Weights of a small GPT-style language model, trained from scratch on English Wikipedia.
Size: 8 layers, 5 heads of 32.
Architecture: LayerNorm before each block, biases.
Training: a variant of Adam for these matrices, 132M tokens, 16126 steps.
MLP neurons of a small language model. Each row is named by its layer, matrix (up: input weights) and neuron, and shows model dimensions 16-111. Each number is 128 + 24 x the weight over its row's rms, rounded and kept within 0 to 255. Numbers have three digits each.
Before each neuron's rows, "fires on" lists the tokens most often at its 100 highest values on Wikipedia text that the model never trained on. A number after a token or word is its count.

fires on: " n" 49, " im" 18, "ax" 6, "ome" 5
L4.up446:151135095100119150119121103112111146101109097118131085147107115157151142134130058136125130136074168142182089128121102153139114153125097132068157146150116113154100131094158147149152093127104137164114101149145145153083121144154165111134147112123121144171104130125119147093127128114121139165

fires on: "ing" 15, "us" 11, " trad" 10, " return" 9, "n" 7, "rick" 5
L4.up53:120114111129124143111129152145121123115130149146138122116137149135124131144169122132117101118093140114171116092104129156138132144151076102129119129060131140117113109155086177094125107107154131155108097113114128112107142139104108152150171103181065145121118135116157158134144173131105119152

fires on: "ail" 15, " end" 13, " Rep" 13, " part" 6, "mp" 6
L4.up262:127108090102164109129132124118119158134119152170109053130137112138088095127168104133150112125105111118157152156129143130130109142154107117126173082110139091142095130133124118117154135149143083136128146124146165169122164148141124136159128149153113117147164126150131108088104114126108128127

fires on: " \"" 38, "en" 9, "ed" 6, "ig" 6
L4.up385:143076092109141137122084150104150170101094120155105116083117081150141110129123134152158119142115138144123181131102109154151131107142125114146132147107139105119099163108081120154102143125162104162127113105141142099144119154108159118120073158138113119178129139097118148116126155128165126123

fires on: "ik" 13, "un" 13, " record" 12, "in" 12, "ound" 7
L4.up265:163102111091084117136147102131115133138088148133153120130149150111170126169166058129108151073145118068155111145107147123136129114173116173150131131129151092110061114135101117151133132128135131150153145134109125131133102140113134178150111155145120142134053135135144168098099152142125151124

fires on: "it" 17, "ate" 9, "ch" 9, "ific" 7, "rest" 7, "ide" 7
L4.up478:141104153118136125089120092156131135118083088155108150184144147138103126130075103147170150141106156165138093115149094115132120099123100093126100110129140160148095094123159096102170129139152108163120125122132121109126112090156167160151158115118156138150150164151134127142105093103157134133

fires on: "ph" 17, ":" 12, "p" 9, " and" 7, " Ph" 4, ";" 4
L4.up579:123206130141114127108151092178135124089110124121118073135132145108161168102092165171130142158096107107122124127108109121142141123168111151144146127133107117102159138114117108109134129164158096123165135140164131156167132159106142122117140173113131117134077095123107159115158145150135129136

fires on: " t" 33, " m" 21, " sp" 8, " re" 5
L4.up590:085089100117099163089080114108103146099114114134095099123176132101147128134114139122150106144151117102154097065086141150105115108097108080162117098094138130109112094099144118172125129132137124131102130094160169113108173133180154141116119132128175117151140138160130150129144150169115185172

fires on: "e" 26, "er" 22, "ir" 11, " " 10, "ide" 4
L4.up10:107151124112138100092131098163104116140140149144149154162153115108122138133085128124103174127174139129158134111113046102172121120114135137101093097115154132124112128107121151120136138157195116187129168095134126119118133114120171129121107148123142132120091166111148165122123164094107180167

fires on: " ft" 19, "m" 13, ";" 10, "es" 5, "0" 5, "p" 5
L4.up111:125116127112091132085097120137151101135139075116140104138148103140130126128137102125130113115118121151112150138054114108121144124145122115084097119149163109108113115107139152126155137125125088159139162124104142145067132135128114124156101149133142163155142074149162160104123120116116128133

fires on: " rel" 33, "end" 8, "pl" 7, "cl" 6, "ious" 5, "ing" 5
L4.up104:177115106127100151121074144134159088176120112104140150099179123113101137087130142110131143100126129145136159108111142121148095143132126159119128159109133095119145112113079114096119066125176107123157106129148133105130130127075113124095140120130137127118106122163144161152150137151179126156

fires on: " out" 30, "ut" 15, "uff" 7, " and" 7, "ough" 7, " but" 6
L4.up84:149143127125139128121153102107110136183107120118173163092138104114157157147118124127177173067146111068145133132088141184134163074167126163102097151142147126104093148145130151096135123149126111133165109118110131128121080119119144149118108131178143103092144104132157125133116120158165140115